From a checkpoint of a small transformer trained on Wikipedia.
Size: 4 heads of 128, 64M parameters.
Architecture: LayerNorm before each block, rotary positions, no biases in attention or MLP, untied embeddings, attention and MLP in parallel.
MLP neurons of a small language model. Each row is named by its layer, matrix (up: input weights) and neuron, and shows model dimensions 128-319. Each number is 500 + 25 x the weight over its row's rms, rounded and kept within 0 to 999. Numbers have three digits each.
After each neuron's rows, "fires in" lists the words (lower case) most often at its 100 highest values on Wikipedia text that the model never trained on. A number after a token or word is its count.

L4.up610:464493517511466516527475523528455502452501529488494543520488467494476468493512489565447488501541507517484498497467485520519480485509505508456492479521471504534495505479528490468518486510510466509498504519512483501493449505507524543506491465525520490456503513493462483455502519530498481490510479492500452498459456436505511544521512476511487507530480483520540494464508503529505510521529504512483445482515509465493489520458471517517473492521497497483496444491523510516514495527495478556506468494472472499486458480506483529514527480471525524506460534470477495502511442448507515515
fires in: "2" 26, "3" 15, "1" 14, "4" 9, "0" 5, "description" 4

L4.up1833:455515518463502511508512503524472519513478500503491512452517487495485510491546528459494495512449508487493485466499486490534523478507529526489501488554499455489475495509491507517495550505509515521460462469468526529498491521504490504505513439495483534499518464482516507534542514503493470491517466495558510493486493552495482500518503532503464427514487493506402435459453472510534495496489488506525468469558566502500468513471509504485479557459540526511487500466477502488490536497507486458489454503474484510500512475494447479477492456503475511470530512506458487494484498492519490474
fires in: "group" 20, "quarter" 8, "division" 7, "district" 6, "martinorum" 5, "season" 4

L3.up1784:499533449521481501479497508488499492463502445564514525549472485497510467513523516492486544479475528569511493464509461479486546516543477491517487490513517544488510502497456495502519473480483502518512510474470456509468513504536507481516480520483505473481487514512458494556470491518492478518572523516464498541555503522498477503456488479465480467484494464510506514502482473527463510489506484458535510475499505484474487491462532520501532487493546491502522494503476495515532518519500505512520490495516549508517509493502533527539474550517489493490541487528496525496459487468483508492
fires in: "no" 24, "number" 18, "rankings" 4, "list" 4

L4.up998:462465474503493513519503476494544535475502496493522529534441506479494491489507463507504503473526522470481509510445499498515500499462450537544496553436519440522486537514523462521492500519486485531518503518493494512520474494464479505543507496519563492486454513505470516523521488522468471488528493515501460539485523502437509494487473521498500477511482481419530481467504503494517494495553509519520457515513488493469496553510492512501512480520514462511484493501483461479529506512510495552492531441477488505479504484503541509505496486439485509500500481464496479487479496553486521481
fires in: "would" 36, "do" 21, "will" 9, "did" 5, "must" 4, "could" 4

L3.up1204:501469499482498502470491488526501478563487516550500491489494555485515503529490521513520504524498525502492480510494487468521543490471502491511490468484496497496496516475521485500484515470533473468500527522525500477505533475543508505529488520517528480514537475520509515517477507499484502505473481478423508488530518556519511488550510495478523473500512497482466520476493519464516447514508525458512515475530481509485490489483501547467489491462468473479468495550455515534480521480508497460464476501457513487543481482533509463476472475535539467466517566516439477513545511467509538489
fires in: "million" 31, "large" 9, "wide" 5, "small" 4, "stone" 4

L4.up286:512507506514533473484538506495506487495506533476524506509520520499488538479536482459534497488530482497487497491505494517505459451490509453479493511524479466534503514522483517502479498506520477491485498526534486511508514532532495501495499456459511498464460495502478495531503526493505529456464509519516497504528494507507493552512501455450535496553506507502472472466514509477510497474452513487518536479528499508511550460456529495511501519529483504474467499512500479522499493536536548497457524514497479457513547511458496510448463517516478500493471498529470486547489470499483472479
fires in: "family" 14, "group" 12, "department" 10, "council" 7, "authority" 5, "councilor" 4

L3.up1217:493523474474537554501513516522431457472492500488494519545506486519491468525481505490534513498493494482519496505474476497471460455534459519509491480551474561496530499511509509439499470499478517486461509517469466461463485524537487494543473489495532489497502470513522519497494520489509517493564531503523481534462531463494472469500525499480517534492502527490517523506475504475454476503496516448455459471460502494479535511485504518517495499524540488482531470517487499532516469462487505498513497473504463497499524502505486528505498479536514504494504504494462490518493488511454508496
fires in: "0" 23, "m" 11, "com" 9, "mw" 8, "fnumber" 5, "noitalic" 4

L3.up1399:505482497497485505454500491468493462504493518489509567503498486513523535446551452505460531501533490507482500440475563487484520534483476539542501545482508474470491515486505522465521470521447482486510477554516458527524520481514525494512506485504494531486469505520490489540492544465507504492526519493476537502456495516516494479506514464540460493523516505510521538452532512511523498517501481501509486466474496507522524518527506501559458485444512502509506491463494486469474525464508509464486520527519501512481515482506511524570462495502515489468492529491501481547492459460485521558
fires in: "at" 21, "by" 17, "in" 15, "under" 4

L3.up1:474478538482505493512505535500503477493495527511493565510501487485493542489502516499491546528476496506474490511479493465491523519508494516480495495485534484501512519479499449503484468522463485514540483501517513547453519512511466484489496505489479506483500476569522484475568510516441548535494488502497548487512501467488507510479491442465517517530519490528498505479508483533516504532506467530492521463513510492510522534482500468503509476480537482502525524547513470453508522503496533532507531542444478547499508513515483517541542487493506515514488462481487523495531467522440524527
fires in: "been" 30, "be" 17, "being" 14, "become" 9, "becoming" 5, "was" 4

L3.up318:499549474484462494511495472500477538483521474536509517531517481439509480511479518501539521527510497484509465510494504537512507518492489462483495517482489489509519484513518509469539496524509535492490502517517528502499483510485483455505486561520481485498502536519500531527499472495481483540527535487459516469497519541575491538496526528485492540526526529487541508461517511466517462510477523540468469525530473533477493511487529504552505494498509514491495492498511527509498460501490428517476518460518515537510469518509501494524464542525485545456535481500502549480463471519515496476
fires in: "state" 24, "california" 10, "arizona" 6, "county" 5, "maine" 5

L3.up15:461528543483485485520509521483515479500511487494506492521475495502519512506466507506526528526512493517532493477526514521515465473526512514456501421539485476499578512485500479471486508493482533539479547483518507506549503507524540508505477479510500518493526512497484549506477512466466511468519516488484502497547509480508488550476485462465459512501533532540518482506499511505497469504492471506526471484488476530530504521514491532511488503551506450487515538499544453513472479502480503497515508425507485491508476470510498476524487509485545542471495493543502558471471472457501473490
fires in: "s" 31, "0" 27, "5" 10, "homme" 7, "2" 7

L3.up420:502494505469549463500433505501476509500502519504520511463505482512544472472477495515510571518444454543515478480509492498487523487513447486510508495469487443472483514499510490523492502494496513518491524458482535508512482486497502514492528518491495510517506516503554501478473525503467498474499504506497483520479516493501473506513474457538521513504506527455548484513504477488486498497493523520461495517540491421523521527497480516524487505498526545487512470512495482475493462491503521514532470488539542474499513497530523572512504474499526504476481491535469493477501490503497500470
fires in: "with" 31, "as" 18, "and" 10, "though" 5, "england" 5

L3.up1945:480477485500494496481532454475445475461462494495536433487493540470502497503572478527527502426483469479464481533534554501532520482521500443438484519527514490457521506482610476521457544499473522475517494490526476530551507492521491546469496546531493534493480524519522477513497502521467463481524543513488489427465480486510513497492502505493501549525476522503529513525543527490517496495502512459499480487531523559497530490518515489537504508490510508511507497515494488528481485477503456452475541436507495522519499472513492492539512517506505524540487479471497501527553498515478485449
fires in: "highest" 13, "total" 12, "average" 11, "best" 10, "last" 8, "record" 6

L4.up392:505487493476467524477453506525538526465477470493516475473492534493551471487527487517513478487528520480468538536542478497532499510472489481525520535510503511529459522566501496534470524522520492476494474479522506492545482503518491505500516494452552454490496463527509495544506505497489466521506499505513497483501523484519494564478506471526510500531498500443539480450474509467482504477496516449474489466459474494479481507517458505510559480501501541533520454515514480491461512485529501510504498473481496490502476466454503511553509463513467498497513515509512500494483543541498507466
fires in: "0" 68, "1" 11, "stage" 6, "2" 6

L3.up1022:483480486484468487511511516496515489476480510514477489504474494487453506490534503548572485493483503473460462522485520495518516528500498464487481527526486470516511479528520472554496502545507512479489506504512487520500502528496460517478485505507540498535483458490486464514490539503509468515498509489496491485520516533553545531466504525478492489558462488499500520542452483454524484496500510487484480512505552498461506526483465487526523483524475526534524521519553530505460492491534453488453548469489546501510543533509460534536451530521556519482527500422489503512472484533525471527
fires in: "best" 26, "big" 7, "good" 5, "bad" 5, "highest" 4, "great" 4

L3.up1121:470512538496522491543515513466493505519530473518494510527480483547495509508530460490523490515475552449469474468468487508492496442488528508508479502449509527498507486534519497530499502478507477534505548513539477503482496462493481514509490489512532461468501499478497560504503554509507425514499467549494528531498453515471485502493536539465493450503507521460551473526531499466509537484505502513492481497502504527512514498454459478499466449482536475471504494458471511503522455451523505478513502432508483490490536477499515534530556507485529495484527511506478470479446488494494519459
fires in: "can" 42, "could" 13, "would" 11, "may" 8, "will" 4

L4.up1838:486521517491541470473488497486512511480496468510482498489528508524488499475516511515498508486466526537503487458492503492476518464489525444538528485478482512485473493512520526510486522490508488527510482517554401489485509505518499485515490505529519488547495491459497487488506548499534489548519483489499511439512522507497485496526520477481512515471523471504538513495524508477477478514485516475495524499517467506505506485492465495541531449498482472487502507468484488494526520490528475501504476505518548498545494516494528516507529505481488540533491525506493490494479526492490468492
fires in: "september" 14, "christmas" 13, "summer" 8, "live" 6, "winter" 5, "july" 4

L3.up347:494526466524505508488486520495485488529489531497518523531514496508567461505498502499499496534461495486508483518469455558509518475480519529499471493483489494475543486505463483530553503508531455488471522477517494487512467515525510537459504461510515505527511481526495488475491495517462476517549501501538452476486517517502457476441512535434482465517537547527537533546563492529501535442483484497505473526471483462530534494515481467530495494484498457516462527515506521495486514511526481466511509474532483526537515506510493496516500500499527498488505484525513480479522529467517486458
fires in: "0" 34, "5" 14, "ferencváros" 6

L3.up1035:505501506526535495503545477515498488496519481528474457477496483486487491513465517477495526512524444504504488479493544502510526488507508539464494512504498443510497495457486515539476514504464496506469466522538467490495484474517486540497498547493500521474527508508434568504487498470495498479468545541480502472514498500513487488506528485524514489508523502485526500473449522502510527477482505542480503498526486508514489486516513475520460536546525498520508558497475438487493529473515479454503486474537499500496425457483474493524521534504491472507499469515502508482498548527521513477
fires in: "that" 76, "most" 5

L4.up577:522462478487487514520487529518485507522464525517487487528519521530586497476495490527488544511463538490513503468525533489501552491531545465457478452522486532474509469484517492483465496533555486505542518442515535497547505507504479474506532524488516503489477487498513491502494514470488489496526497476519427522529502477494462502518508514542533517477505489480506504510466519463478507454485484455459493486526486482498533482495482483550465525498505498421529482497484492567519519470491485505508452471480489489473493502525501497484479508518526533549494505490473498466469508514543499479
fires in: "small" 24, "largest" 13, "a" 12, "large" 9, "higher" 4

L3.up439:478547471514491488519469552511493459464492515493461495555485516560513532472462469545510556515522525488471508517496539511502479483536526475519499470533490472541493516491524510536518503485485492479495559498511497477502463490501453496502500469580509482494499485520526472510456492567485510528541490500550440536455503484486481474519515530523519464499522522460510536510487541538498495498472515499491497522447521485489525489476489517441474502515515523467500506492474493481511468536486502511507517472530491503471492483496486504551498519499503502503520483492505535514491483524498530492
fires in: "3" 31, "2" 11, "4" 8, "5" 5, "breeze" 4

L4.up412:497471460509509513526488485504500493478496469538470468492500468494496493425496521510503532462502543541486453489474497518541516494482437516483470529457481508527504490459477526478473502488496527481499473442516498511493474507505486537515476452471514488491525520493486550498483491481519456498464486543467498451485502494494496504511511476518527520454497504530535483473486522578490494511541488517475511512498513533505505489502505469522538507469510499479514501515497470530511499508495478472462535498502518480482509515522506478513495547512507497535516511497510481491511561497521527512
fires in: "him" 39, "them" 32, "himself" 9, "it" 9, "itself" 4

L4.up797:509465484525485478507502499501474505483530450548510469495516490493508502485471458488521522528535525533483511491510498489508504502482487494474544498431545496574486524491498495503481500530478507498482497506492479520509486530524484534462468509474511511529527521510475494528493469466540501537522560513506526507494496503533486487475516516505513443489488565458469508506513510499476514501525548514492470496473523540468466502516497519508525509540536528492503483489465559514498488494505521524506522499550493510518522532563542517531502514564518518493546507510481494546447522482482478511
fires in: "2" 25, "0" 17, "1" 13, "3" 4

L3.up1329:503467464495479449462500484520503480512493511486477519511465514479522527491484497462495465487486478501490517511486520497477512491502490552498520503481512482479486527493464484498488514480486526520500483472465499487507454464481495477530508494538523529474541500535497495511539437540496502493470499503451502542497507510489523510484500545514506504502489550526510511466508474506499468499510485473487515468478527499506518498500507529451490454508482482517484538507530476493482518480494514496480526486484496494440494490541513497503524492507525472524490498519473520480487497525492524489
fires in: "mother" 16, "father" 11, "son" 10, "brother" 10, "daughter" 9

L3.up1081:501553526531533475453520492468480468495515502455500509485479473515519501452499477516467553502515494528514486539498495467504516477528449476509479495523451484540446494534466469514510511491476497477505500485514510484553543536526524534463470487472496456482484466524467514514503544453485518537458508552469523499541479490525466478462493494476521533520483461556504509511514518459498461507509486464532480504530517511523498517480489488488516426519493496490472500468476493507518463491491491517553477508473503493490505544456506465523507535519465485505490531484529491516471544516522498517
fires in: "december" 20, "july" 11, "january" 9, "september" 7, "1" 6, "november" 4

L3.up1056:482492507514498536513550527552505501485486486478503502480530519517531496451509552482470537472545480521505470492488533527510491458511507516501521495517535453447487518474436533492485494501443431502466525521506483519478519487513513492543534471483492535476507557519512532457472503497503482508510504535469498529492494493480510498497502499448479465467472466486527500485504508522501488509522533522505496535493502538531511484509526506486473609524542513514552535509487485470478501473465499501476475495529483500502450503531465502543479512432469492471550491530483505496486504509496536508
fires in: "and" 59, "among" 7, "of" 4

L3.up217:499494493520494510536480544510495528479546530521493544541499484481463483483495463543477472526484507496490473535466483501497555498514482485522532473525460486479508518535453513513549515543477528508517491516492480546496460493469473490501498503467505499543536521519512481512494504473465457504499548507532539520543496518543500442507534477494439526504501500491542509488515484515496416537491485493490476537501522491532522516471493520460472516506533544460474493468521468516517462535476527530493501494463497508528504485526479517535440461473514505480518495508472541471509464449544508540
fires in: "2" 26, "3" 16, "4" 9

L3.up1065:525490471506525501488490532561539498536438522539525482493506488514484520501540497484466483496558440527515522461481541489566544490524512537507527537515514489516498461470484541496522483483498507467507490476521528472517491517526504488515533479490467513507450514530507530460519520466501470536498530512490499512484530485503506460509523505512477494496475521492452547504515539529502513517516505456473489529478535504471498471495534528465481485474488552509524501534504446449505491488443493466542524519490478501470475487515473482474502488486513502464550496519487489500451491487473505510
fires in: "born" 59, "in" 10, "of" 10